config.yaml
n_layer: 14
n_kv_head: 14
vocab_size: 6005
activation: "geglu"
norm_eps: 1e-05
rope_fraction: 1.0
attn_scale: 0.177
init: "uniform"
init_std_qkv: 0.0246
init_std_down: 0.00282
optimizer: "adamw"
beta1: 0.9
seq_len: 1024
doc_mask: true
MLP neurons of a small language model. Each row is named by its layer, matrix (down: output weights) and neuron, and shows model dimensions 192-287. Each number is 500 + 40 x the weight over its row's rms, rounded and kept within 0 to 999. Numbers have three digits each. A neuron's up and down rows have the sign that makes its largest values positive.
After each neuron's rows, "fires before" lists the tokens most often just after its 100 highest values on Wikipedia text that the model never trained on.

L6.down137:553504462451490545424523572511497504481465473493564541538460567547485497460538491485491509503492539573444468459476508535485542561555561578423501499444393541458535502486487525525503523483432489489413439472461449484437462549415535406486466451470545532508476500402456531494549451498458533495
fires before: "\n", " |", "inc", " Republican", "NG"

L8.down919:548474508524416455563513442546431484456419471532459480469497486509508494558508435458489469522554546503517522509446473552553500515520514508535526541514524368522539542531493462570527511549501534521470439495588517511498525490468433523580472449556490488535540502538593543507474492540484484463
fires before: "-", "\n", ")", "|"

L2.down176:461531527453494473526492539521550524469633487512510507460496516446506431509519521501546493472520469537582537608448450484483517487440517490479470511467534503525484480533549410528462471526487464492540520528480476568489470480548485541471543490521515500426490518472502444533614484487548519458
fires before: "-", "|", "\n"

L6.down1200:534484505439501506521486492546471491440533510520470522522454472533536522442483540498515495521519475517530549504481469559488444497569541531557485562432514533450568485478543526520576438561424505503436466514513504540374504424469480580534447526540434467523518475526477491493484513549468499507
fires before: " |", ",", ";"

L8.down1147:491525409480498494506471487469427483464556506554476504416471481498508401498498478515471444560503570512477610526450534565488502500385505495394552538509608469481528482458488572434526516496440507464522503446573464516562475484472484464580471529546540464460487483448488438563510525455537486432
fires before: ",", " |", ".", ";", "\n", " and"

L11.down29:496522531421477459562475449509522455504468502512481549500563507441482491531558484535526530447547538493489514507519523491558417523539483534544482443513556503504518479508467457508552549484519450450570476497447417505476502530518520463568520526477447540529500512469538419488515499521571483536
fires before: " |", "-", "19", "m"

L3.down803:514500477457493450532556552561465495493513498539526590480555451442509462492513477474465581533515471569469503525492463511431508459487509482521533471497497517478450469500504551589520591548501501489538466445468530444501553510437444514568518451516469519471476457565489470553503557525536503495
fires before: "\n", " |", "=="

L3.down186:557575460525521550442485444488550474501549498461454599506504514559478476495512454439506517548448476509549450508469465542516484531430564549438467484441493485484532528574485528509487513438492550463511536531435531507562559511449532469465463487557431510539497526491500466448558462478498449513
fires before: "\n", " 2", " 1", " 4", " 3", " 0"

L2.down185:467438446534514490479506498552473500468488470575458481583441524533531562569481535432548478586516547509543472467528502508450538467508573490452598448482479536486497499522447474571527446454519494491486488527497481543528510472514527500499472591573475504481471451468510476481558435411447530559
fires before: " |", "–", ".", "\n"

L2.down555:506522461517493475505470434476584556414518510540421463540487469558498524559582503457496536516547586481466572488505518480499455475401509474502494444454463468502522457450474423491509466502465466524435482529454547454567424471522550454501489480567494534487505502496472421482530452465535538540
fires before: " |", "–", ",", ";", ".", ")"

L8.down9:489490527491443486521486520465447456510506441585548505460504478510516539489506477425525390523469553495436487551472475534418386560549511462486521483532498518469458470430529469455489459481477554544503474524498489488452477489513436454394494470554522499434524584539524459493521526550614495466
fires before: " |", " season", ",", " 2001", ":"

L6.down38:509477499540487478500520519444479504509506458452467508545527492463494509584511524482496461560563523508463503520513575511524512507512465494436502501454504472500530435529488468515529480525492451533539500473497489495517517436477505444534412513493551540456453492509584511437482517515489501557
fires before: ",", ".", " |"

L11.down223:510581546441534516526502512476509543489469526540487520502546516517490512654497436520519439528498505411522511517573459555522475501523447533465528485458546474614533539552430541521496529494532540538502507455569456451511527548503421478496518497536484474536524512432522535505469545577463489529
fires before: " |", "\n", " /", " an", " a"

L8.down977:524472504448497445464528472533548523509510507435461491509475466460478499510523526488482573461551567462461490547531485511455536513459499494537466429519537575383487455536514464515548503498429540490490526474467473478480418488498493517505515530520537459530427544476513455501441535565588479509
fires before: " |", "\n"

L11.down938:520458538521490479470502483554494575475530418442500508517435484514488489454567533599468566532459481501426485533397555493479482441474552486557513516543499532469569466490485490580484451464496484531517542513434433605479515522475519482482539496490519431418462505561476571508501485466585443523
fires before: " |", "ress", ")", "i", "\n"

L8.down724:479433535510512467456484539595661495520425547551471508473530474512503544513551546570478514499500543533447543584442485535524428495481465502491459497529612480513489526522495515560494498502571528544521471547435537543504445527561525497553544457546529584496523479460512471460538479517472510490
fires before: " |", " (", ";"

L3.down927:547519466510548471467474547473434513495466476463450472533549547507453469509524475452533519474504523498451436522495441473497437529538546440444474516457502458457440412478506518444473478495493473471499477415531508513556528522416486567522446491532591516521519530519463476593586432526536522463
fires before: "\n", " The", " He", " In"

L3.down198:457487513575533487527458424454436496497528517433474482519506471526553512492544489470506384480560451501435492527496527477477521424422482474522507486526524431508461463496538507542492429422504470501544573458550494513572429499511591515453507475451574517527556443496515475481462486460481458535
fires before: "-", "\n", "\"", "|"

L6.down282:447521485458530462485498558525498507437560531470472577551425484490486549491448512453527515473469486491566523536535543533471523514487508434520536441480512492480531414520520460461525492582488459504496430469542439491517526538607491498559504501496543519486431480500460429508393545597523467468
fires before: " |", "–", "'", "',", ","

L6.down475:521461482494528579509464451444445521478525510434438529567485569479569501572527484459552514535565542547533441533496544523490535492454533484522558517455491506521584462501438496451481482488398463464549518430490559506495505551565482531519515539558484498503569512540462498518464500524534480515
fires before: ",", ".", "\n"

L11.down14:486547469507503537505505468546514505507526547450485475553549505535578416477486528516469450474416488464507581508495477549486552472486481487582502506541522495440481438501492508544491553558520438550520522469557445508482529533574558465471484488468514562474463466464453500477490494543492475485
fires before: "ologist", "er", "ist", "ers", "\n"

L2.down1075:536501514462469489487558512564505490500531499471449584575486514529510489480551482482495564438514440485464557583520499517444502505508464443533480484535480477560461532508530522535495456517541571575509513441478479501473494410515508494411570480453507527455520528506539399501556489515462483498
fires before: "|", "-", "\n", "\""

L7.down844:558462453460493522525481437492580509515496504460546442466535416529529429600550541472508482458508487522453517486524437472531565505474455525445485476500464424460530526503563533551502466459454510532533529458531495486436432489501468593447476410486456461561455489542498457452454498542470523477
fires before: " |", ".", "-"

L11.down308:491550415520553571491489377554508523488430534513497475507557522504587482509463544425469394460417522504511579542441538465480537503539442561469507462483535540442495559498510446462485521459562502542494486451487492469491547463465423463520480443475447524447514483529469481436525507478535541471
fires before: ".", "\n", " %", "-", " |"

L8.down657:517509409433419494600539462576506500469483454442538523486417646477470505569505524533514445549483469557536539524462499481524554499486427504450486425476517530490542534501528502478441536543538524569528474566528536542470501510568506516545492442510511442480533468544581554483456494509525516509
fires before: " |", ".", ";"

L8.down491:525440583497445568494481447529422482458469472499490526511441529455552450463543499467489487503509546536500544466441439501477492462579454614445508502444556511470457461538407491491540520522513536518523481556480460440458540504502589464461392555493466522454548500529552508442487543533480503517
fires before: ",", " he", " the"

L8.down130:456547509494506497486477473502469458507439389518473410553406521443452496571479506469550478489469506488479459511492470479482553549469500479515479466514515473469543529571497475531521495459476543524542526511488510509506562511522452513551540543479491578476489439517543531461436468471562471589
fires before: " |", " —;", "\n", "one", ";"

L6.down679:443575489475479485485503473537549537507483518471529513427486508473487528493505476485527521442497569436431550536538514442481503511559558491500519459485468408556559417504487506470532524505484495492494451466548472484494503483487536584529490585489483495536552502528491481556486496553552522511
fires before: ",", ".", " |", "\n", ")", "\n "

L7.down73:449482460492487487535490475515467453501517452503582491514493545494530417564466527466432531511458504537565551422501468474580579494500421497472479491465508459572571524501494460519531437478542505522521419503517531485404522529482438514526473518548530541496511543470525485532477490472590397514
fires before: " |", "–", ".", "ac"

L7.down651:494478492514444534498489518530468512524528511482470579498524503476578616492507440501483533505545474546413445465553407467471406525520488529496507535499488514536487563509607470540484462464577517554459536514536428493452483504528456510455482502555509542540473456517525518535462535573482447497
fires before: "-", "\n", "et", "ec", " 10"

L7.down792:453526518475436550546475533487542474546477425467489425446501508517526571392453479519485595509493508467493522509530536506526520488489516554490460609543428497481549499526577590528517557494456444435433463413555473504515461509502527488481514499498448536549486483485489514517474547495411499496
fires before: ".", ",", " and", " to", " in"

L8.down1149:535479483479449510447461505459516518498509465522595435523506495503511466499465504478459452435492441482440541458509494505541513462466535410530572469535442513523584437450457479585521541503474503432498600534562474519487531459497479472495518570491551534563532484532476504495497496483475533452
fires before: ".", ",", " in", " of", " and"

L7.down988:472427513548490515458532477429432511566497497548489501493512541535530470462540493546521541487505487454471509496437503435463470489561542474479489536497545555452504511489515524519501501513477493485611489476546468423469554471464555584535475539499513477538449452451547442540518483476508510496
fires before: "\n", ")", " |"

L8.down537:492539518491471490472500560420510517528426498430467438537512430463494457470545501485506472515505466470462465480536537451539524520581501537433455493421530554487529494519476510432571517508444502461514520518527498519438479571538494423507503506481528517521526511484435497510475507471407488496
fires before: " that", " to", " the", ",", " it", " in"

L2.down893:460436507511469468425521430534458500444482487511515418475419499593500464532456507439515418468469574551500533541441534525489416479483508504508498467547602539521502500560507540487463469535556507479501536542550472489500508416522488566455458554499374464491509537550513493454478535473498484501
fires before: " |", "'", "',", ",", "."

L6.down578:484512518511560476508540547487544429460396593491523551451458428515510541520517448429491517465517475447500506528537517450486541514446525457490484442509500501494489537478472462536503466456455470509477505540503505479520459490479482403574538520498548525496553469474514520460451432530542475507
fires before: " |", ",", ".", " Str", " and"

L8.down399:429408578530512510438484538464479542472466548533475509502494540502569510528488530466471535587443484496449487468481537432432449563545569471432497556479489476504477490447460503495527527488423461535478500538509434503552514510487505519489513535580487510530514464522446550500521505549479521579
fires before: "\n", " The", " In", " He", "=="

L3.down233:448494577475506567510472404439506504525469523452512510525500520492498523519482565454501465434493537498474584451503493465487496500451445487448519558513521531488547457481586553524594474499475521444419544475557498468477491546489533480522542595464552476476533511486462501528544447500518499446
fires before: ",", ".", ")", " |", " and"

L11.down90:485449507495506505480470475464478538482502525502529493544475527519492512527500486539631473499515496446471523461504497509537537425508472511500548477484544467508480453553496477491474440523554542530508469500559539469511459500507559520472516500536523458449511490548482474414531458439462552413
fires before: " |", "–", "ellow", "\n"

L8.down125:576463491489477526459449508471519489535486472502517531448517447521487521493560563584510517451433523529517534430538448526502475458492574423570470502508498504504505519520509493458544616470474493481539519426559454503521509466445499481504515529493455527513582430498486435517482516484502479439
fires before: " in", " by", " on", " from", " to", " at"

L2.down662:422541512446478482467451502511494434487454509527520542507545474531588504512518459506524439480538528455501443535523511484494484518499542387543502438480453556500527525499488500521550515481425507508534565439474510494562441552455414433479477478492480513446501597403482501537523550543480579540
fires before: " |", "–", ","

L8.down1095:530468502492541499535593520505491486539421510473427463459503517469490473500400525530493467518493523491484507482536546584518565505522445454526467478583566461540489421481445521452490476499542549476594487529511414549521464558386485489511526510502468474475501500495461411494481489503476552452
fires before: ".", ",", " and", " |", "\n", " by"

L2.down137:564483521500507494572480538488514485499528474530462438466448431456406529461519493492478535501606521517521532443472503437449502441513509529507538538438521597458513514518499514540397548517475483535503494520440538439463516500483534514461515395561534454519501536534536513498478559483478555492
fires before: " |", ",", "–", "."

L2.down390:512413500507513490531444544483567531473552410629482534557517515531515519414505551484503528518510503531575515584530559499415536582474508519459494431449445508442481466508441442424471453492496503501496518508472438472464498490516522511440475445532462454515570471415481478464504513538497462519
fires before: " |", " at", "."

L11.down257:455542561516537515491502509473477477537551491520538475521488500457466449383441561439512442443558523508497556552495486461589530519569539433576566454498478577548481567518483493462556517506439496497527537577510463519470496425564446503524596481435495519535512506442544526490479538536481523461
fires before: " of", ")", ",", " general"

L6.down660:473438492476440482505568501526572520482475509443535392455498461535457485480448523483484544495506435509555536412509469425586490494505508474549557505423588451345501578506543468568527544473533599488501506499518503451497481435503495504495443459524499508544534515541535529455492473535538503476
fires before: "-", " -"

L3.down653:469510560519447491494504535579509546462525508497519523486445553544533587531528479468487456528562473497486536539511496459508511417541448470466422488520492570456462527474554524540453556575531455506502521492480548525455573562477490531526471500511458505494515451496467520408526507441494491501
fires before: " |", "+"

L11.down1062:569527464505517495481529466455505549489450549572525533510454522542468413471524462507479488576461455511479472443479511546440485492490458473493438473476457453469493520526558540513425477483496492549540557527529403500512537553480511497585504433523446473445540493488515522460478544474496504450
fires before: " |", " 4", " 3", " Total"

L7.down1063:448443487510515501486576531498461495519455521496453566395567554457516494510501558479560544502510487571521508526500469505505521468462565465415505518451547515416414516491465534457530561437614535533485445559452484477523483581578522515514556469496497498462442470449503509458509503530499512454
fires before: " |", "@", "°"

L11.down986:534531573589509555531534455483589541514515466526493449457495549463452535536520550489533550493492504489378475484507485570488476508489460533482528566400496516478485506484487514516401536529478518486458548513490493448481527506510498541493585560517495404481521490477452498496473525516472531454
fires before: " |"

L11.down611:493482517441427514533591486513486509436469465492489494468456540508466460472502571478547466534541534537469563529538505518422444492532598489549540474519567474507540498511533511430491551512475503467532537484482487433468475451431476487535455556502479535463545514541545517474458488449447433441
fires before: " by", " in", " on", " to", "."

L3.down571:488524489454526457513497441489483510500541564501473486539515462462529468481520447451459629504499557460514427517531475492499537485542494426438554407500478465492452538460504480479525460465449483519524429461460545478474521433547514436428480552492486539494523500445464464504495449484539500534
fires before: " |", ";", ".", ":", ","

L3.down307:458570448528491447460478481468534473514508449510484448549546511445551436482462532500478560523505498518495522541531451557547500514511456558509465504492462613428497471512534523557536529456485510588454530472472476499525449503463432482469513480445526456475437503522485459458439518559512569493
fires before: ".", ",", "–", ")", " |"

L3.down717:461522516473497517543482470531485561475514482426452448480601458544587574520505514478572515524438493479493559463552560387458541477503488493499538463467488520567502444480558427457449492486507468529472444474454539441486517526524510518490584582508507475452550423467494495513475476498494476506
fires before: "–", " |", ".", ":", " station"

L11.down1086:464499519520418527501525568595479507573471491507531566494434519479549518415484522538502457499473527546554455477480416570532506500595508551520487459494511604407477491519540500497514486530510488514429516443423542419518472442568513503438540460523515484523476473554565491499601479478488525483
fires before: ",", " the", " it", " there", " of"

L3.down979:468492502498482500503502495561491516483562487491490521517505456556530516484434474516502504432511527467602574501522518534532463455486478521541436495573493545462434525541502433486458499521458459470430481511524472436490512510567449545492541509491514507483453476482479483542518542477495460531
fires before: " |", "\n", ":", ");", ","

L8.down661:617460497484487548551504539524480536495532506444471548536452553503538489553527478542503516474514519537469503452516497479496516413512502442568517487536524420484590445517508426528589502461424527570483468481449495553457578536503488465513560459446528492545476495481511491488438452533447465562
fires before: " |", ".", "–", ",", ")"

L6.down198:553429483454516479530486515554488567468476541503458559487409433512544490586401510539485551471500503451525529471515552479521477495505562511563503497496491541468596494542476415440505470530482528479481553455449466428516522469548538539540500545493494441522439490536511482519548440571528544547
fires before: " |", ".", ";"

L6.down1088:439466504479488564504539474542500533469494583430538597504485531514526531498528478554569540450505493525555473474550559487526488478588522477498448505503526525444538501476488424505555456499519500551477556435526472487400504485523487543506466485506516516492516534555604489510503591497549462519
fires before: " |", ".", ")", " the", ":"

L8.down978:516514502530485504474484499502566518481472526577408514514569537506437429508480494428485538477497536538467557479485458446527480499478564493490473479465576525484527526502488483516466545472490486549504484446421523419499462497512497538495469546538497467497491567546408512620491494499519535512
fires before: " |", ")", "51", ":", ")."

L7.down1158:477467514486533493496435461496601511526492535559568574545532603516486528450534478470465543494470490506516454469586477513538533467458469531467526446476557435468514518455466471568519452482590440477507504533519563505494540498527537538561517423481521523477508544462443509477480491424487449487
fires before: "|", "\n", " |", ")", " 18"

L3.down524:525521467568564500526533468456535433539525498472528490516499483529467467545441507460510518498507533515471478542520511459503504445503496525501503428554442477518521560432491461550536464429410536605511567453474518536490493505509512424532534514454453504475480514429461529444480446484535491455
fires before: " |", "+", "."

L2.down618:457447521492527503511538503487496476503506462492583573541516535463415516520473444511504421472480507533517481494481493461549543440506497513548430601537586556542516543552534500537497477497564428453509551536409512551469476498527482482645466486490454461434496455469479544442515505563523506512
fires before: " |", ".", "%", "\n", ";", ")"

L11.down414:497513509533491501499483521583542528553502484472485492482519559528415498546521468545506491482461579543463487587531399579518428582559501500493501547545536572475484515576555527466470544451475486568508484468434406522474502500521450455558494467475491476526448480496424479564558416493521495491
fires before: "\n", "|"

L7.down1031:501514494562481470481567424466430500518458485532478576540502533534497561427513463499497527522463503486468480461489541531497503523484524425541413520513464575458488465492432491500494497510473455497557520507478463436448448510537481514540503485517457546529470511496449502466469496509466451524
fires before: "\n"

L8.down820:528424516523500515543513458496508529454450519535528527489466526401533488407502490516566574491509503527513512509434452483469569473510539555439456554505526417353529491494520487480491503480482543459557494464482424505525498538527453453459489485501534468515526465530476519507489511538560462513
fires before: "-", "\n"

L6.down910:523479487436558379528547475499459472563522479534521580522547439454485524522519459493574466517556528508495573506537537475512511500555494552524505546561458482473548467561523466491447534512479568430520437517430506474507540507519466544478512535454490494538505465451533501540466501516470457440
fires before: "\n", " |", " ", ".", "–"

L6.down184:455489512506451464554418514549550440484476512502437429522472466514622498487466467479494508500571519484405506557539508484467502472555494544501494484462505570483546491548457532556529506450487500521489474503462456447515462496498533473547532543473498507404424560480477436475516534536495482520
fires before: " the", " its", " his"

L8.down490:522450465541491468589522517527460524527448585523514530478569541439555448550433477416529476488471486429447463538556494444535494526434503491508482471514547517586556529445469482472491484511508492469435425467534495503485491464509484534524603565559427505470518448565521445561498507561478515476
fires before: " |", ".", " m", " (", "\n", " pm"

L8.down769:452477504480451540518557492505396550482488452489491497513460505518583494507480518520512448533497521506457500521513425474451484471541504541507488504422534589459438464507439519483517573560497496562467475574521446448464528507504560444452444488464516528452567534506535500482531539526518459508
fires before: ",", " the", " he", " there"

L2.down202:517532526495485498525514525469606519586497505498547476468509516473465481489528468543499482473520518514577533493499443465463500488506452509580460474493543495509505545501520486532431412522573568494505486480429433500401502471494526568478488502443504488461470527497537457552487412483471479421
fires before: "|", "\n", "-", "|---|---|---|---|---|", "==="

L8.down549:453394528504488431491492506558490525457499511495507525374504471510503525453486440503530471409518523529491486498514471530515510481584487466568445493472495452559546432483474515473527536464526494523548469564539454527402488521536539531506542468503568517458512431506504472514487477575545537542
fires before: " |", ".", "'", " Votes", ",", "',"

L11.down1019:478540453459533546497463490534490512470478551472578445474450536474486491515480464456466481433521508459550507433462533466480523471522513451479542468472525490495489541554484473498438516492559484447518522576440475573379542542532501499569493540455474477525443605476556470500499444508537470587
fires before: " |", "born", "."

L3.down1027:574531433487464512486490473479493533466610440449489452498532499560512574417585476454534440495475473520527546488514487446482546511486577492493500481493564501407509459564520487461492485490507454504503551520488470519512510512431460498483468506486488510476528510450460483503529487554498543508
fires before: "\n", " —", " ", " 0", " %", " 2"

L11.down325:508474496476476494521477521575493515598517439545524607482519529533517475391517468512485522503524499506548526528578479542502546530541564466491401521495398467399537432513534494479529500493488539521484491483529506478491498550425484477554540459527595518513479554573565458513496534486531560472
fires before: " |", "O", "gar", "ber", ")", "L"

L3.down553:506439569457526546487484492485478484506400458527524471478528507392460445603469531531513555524491568462490515503509501553497439522475447438508475530477462524656489533446498526547435540502510488501524545495538485535455533520588445472471462538496521493549483487508541521551448499505499489495
fires before: "|", "===", "====", "==", "=", "\n"

L11.down17:470499485493528531525473473499528480492473464533546465517458516416525517594487534502455492503500505493493503503441476469490450506474577476550524536532552554497464525526472490541462451415487506482488528541411496489518512552506489495544460479425471431475567498508507499518557449539543515534
fires before: " |", " 2", ";", " —"

L6.down40:488458440407494496577557528405604544468476460497547508496480535440509445524416485503528509539517505494503519461489539507479493520504483521504539502491498411485488451490548470384516485526531569513560449569548491534485553505497510507504544511472566492576550444461515464496459495490468489561
fires before: "-", "\n", " and", " |"

L8.down544:486513495525509479533487515497572474499462528498555513471575539489408491544482510453493548467523556518488451467530498525498507513460540500514543503512466449485564438458494409560489482451501521467521577512473563525508486501534509541487491422450497517389492469466498528515535476506565471515
fires before: "our", "h", "oup", "por", "ot"

L11.down630:464498500456502538468459503500428541442442483574440525512470483571507488637540444494563553528552473496468484490530459475519501527517481501545553557454477489503486524460486473567553501465444517464517562497574420529458489525551589479462527527493519530458489515528524447490510438567582539552
fires before: "\n", ";", ","

L7.down1195:453511446550471536480413473502506510537492505494526533580533495543518524569497535540579558494502438579540474468520498547473508459503443547514542518526482537527545542484512480534483476447498551466571516493485522541512492550453505478467454534532466488497543506473507455459474490499502506448
fires before: " |", "–", "ian", "L", "\n"

L2.down46:496560484484572449559559471495535534463452452495463488509464516467467441518475499511490501535566466503494483516431557459494548467468473509580509527464461527512530412528506492435476512471561555551518447556486482488569494544436623509503536535475475512566548436522500487419484474470527545491
fires before: " |", "\n", " "

L11.down347:490527493523473527537482483492449462551493476547480457531563543470501494595544437503557474535544498517536453426553506499462524480488471501512554501519519497573447549485512475540461497486481465532451449470540427507470503527555474468468531521508437516487516518526463486451557514563506473573
fires before: "-", "\n"

L6.down271:464552464526561482590552457450547536446491542490473423456535392473530434503487525473561477432448511481474473562458498530494503502491484446525534499540459493514549508501462495502464407485507446516477463469519498506529494476506465450459484550508564527488537527478546484479481465417515561509
fires before: ",", " and", ".", " the"

L7.down362:489455455446481474519467454475451474507512478449445523448484476495496465439538433498554512482498470410555489408474473517518470562470532518450521474457541491401513487518496494527556493582506538440514496587426498563501529532479456506489486521485575527471481454444397452407547501478469476505
fires before: "\n", " %", " D", " 0", " 3"

L3.down678:490484462465493470467517529534472477536528482521502584417508512533461485455512534436582540471466522453450490460496512456550537533519542531462429480459532489504488458544452512491476533490415451563459502464536495487450531550549540552547543531452555454439487488578461486503504502466503570502
fires before: ",", ".", ")", "–", " |", " to"

L7.down1161:540526509537518450467584460492463453548466441513462535516523499491515486557492442492476612498496540587477500561507477453508514483483505454446509491510458531522454481428472506489439469514445466542551484507515527513458453504499424477504469523488508537432503490494557481491539528509563496409
fires before: "|", "\n", "M"

L3.down498:469433498531571524587444441457488475492537430481421582495524469447551539535496504446431488485495474472453421597518436455447537498507435510475479458521480496555467464510556519531502421478487446553530519421479540526528459451455477445511438431417485563494498502513465485522479509468540475482
fires before: " |", "|", " m", ".", "\n"

L7.down287:566487485491512486521542409487565509507480513498533466516463570490460478495488504512497527490467521529480468481458421480573566418533575538530498417465480402494514535437539375531455488488480438560509509535504510489486490487494422465517490486494478549425492562444560560507483524480534409479
fires before: " |", "\n", "|", " "

L11.down894:490457536507521440401490516581524466535458539450451497521455513475520496568515557470536483503490546458511570515416475524566432549450503500507528505442552555490473535520518520453502469512520477489437509479508419508542463528499474533531522502493543477539486480507419520501571472501571517452
fires before: " |", " m", "op"

L2.down277:440480514528478520466392504542528528496467544517504486525480511595525489489436468426618523536412415519467509513477448516490551482486437572446503528512431536601449470495465496499548532497451514525522534498521490412563526534488515471490472449475451500488473393415516470441518492540465552538
fires before: " |", ";", "–", ":", ","

L3.down966:428485532542472469444533568479479482494486493487467406506521453531505535560483425564469498491520523561486515566558504487515500489464455491439508530514474506488524507513492469543476486508524492443545483461474495502465538531491459470457504569515451491553550475455482523579566443446511505473
fires before: "\n", "American", "M", "The", "|", "C"

L11.down740:542497604558496521439509468467415502550505488512518488467516525499525435648464465493491516509523531508411487523482474539542481432609511520516462510493428470498544523491491429453522451428490500550558512511451557495466457555464522494596452507499461485487527485509539502471512491517525505483
fires before: " |", ".", "–"

L7.down1077:449494432549534471479491531573518545503495455520485521524419407505520511472476525618526528478547556590577517477515497473492395536560495489532489460474515501442521486507486593446429429460508521451503545511478566549444543487549484478486510497452506501500496500414537467524479459454487540568
fires before: " |", ")", " m", "%", ".", "″"

L11.down1044:480490518484516556518454398562529561542457539445476487591528551512466486505504611532484483558490445463504540538494521453491439466501446495520508519527529476502545490468523492487536438523464483410497562571455502547520542519459531508583503552505531548446549472558432554550471477516528416470
fires before: " |", ";", " was"

L11.down1006:395430455547535497436445481558399496476513538525438498529491498465481499720450465527481480488491492515445494505524524444489514456533543542473519487511512535518476444516487509504510474444486486543469532437430520542567421482505430540503480523496509496543522524509467442471479455567523543499
fires before: "–", " |", ";", "."

L6.down1171:476472489473560447559477448498481512404544542526542489505484499506522506420483506474535495580516445532499559479467468454506487470472467456493480513518474547487490483512509483502553605589449521496496540465512517473508445502478491478519454529549476497507468536549527506482521461463505566426
fires before: "\n", " work", " −"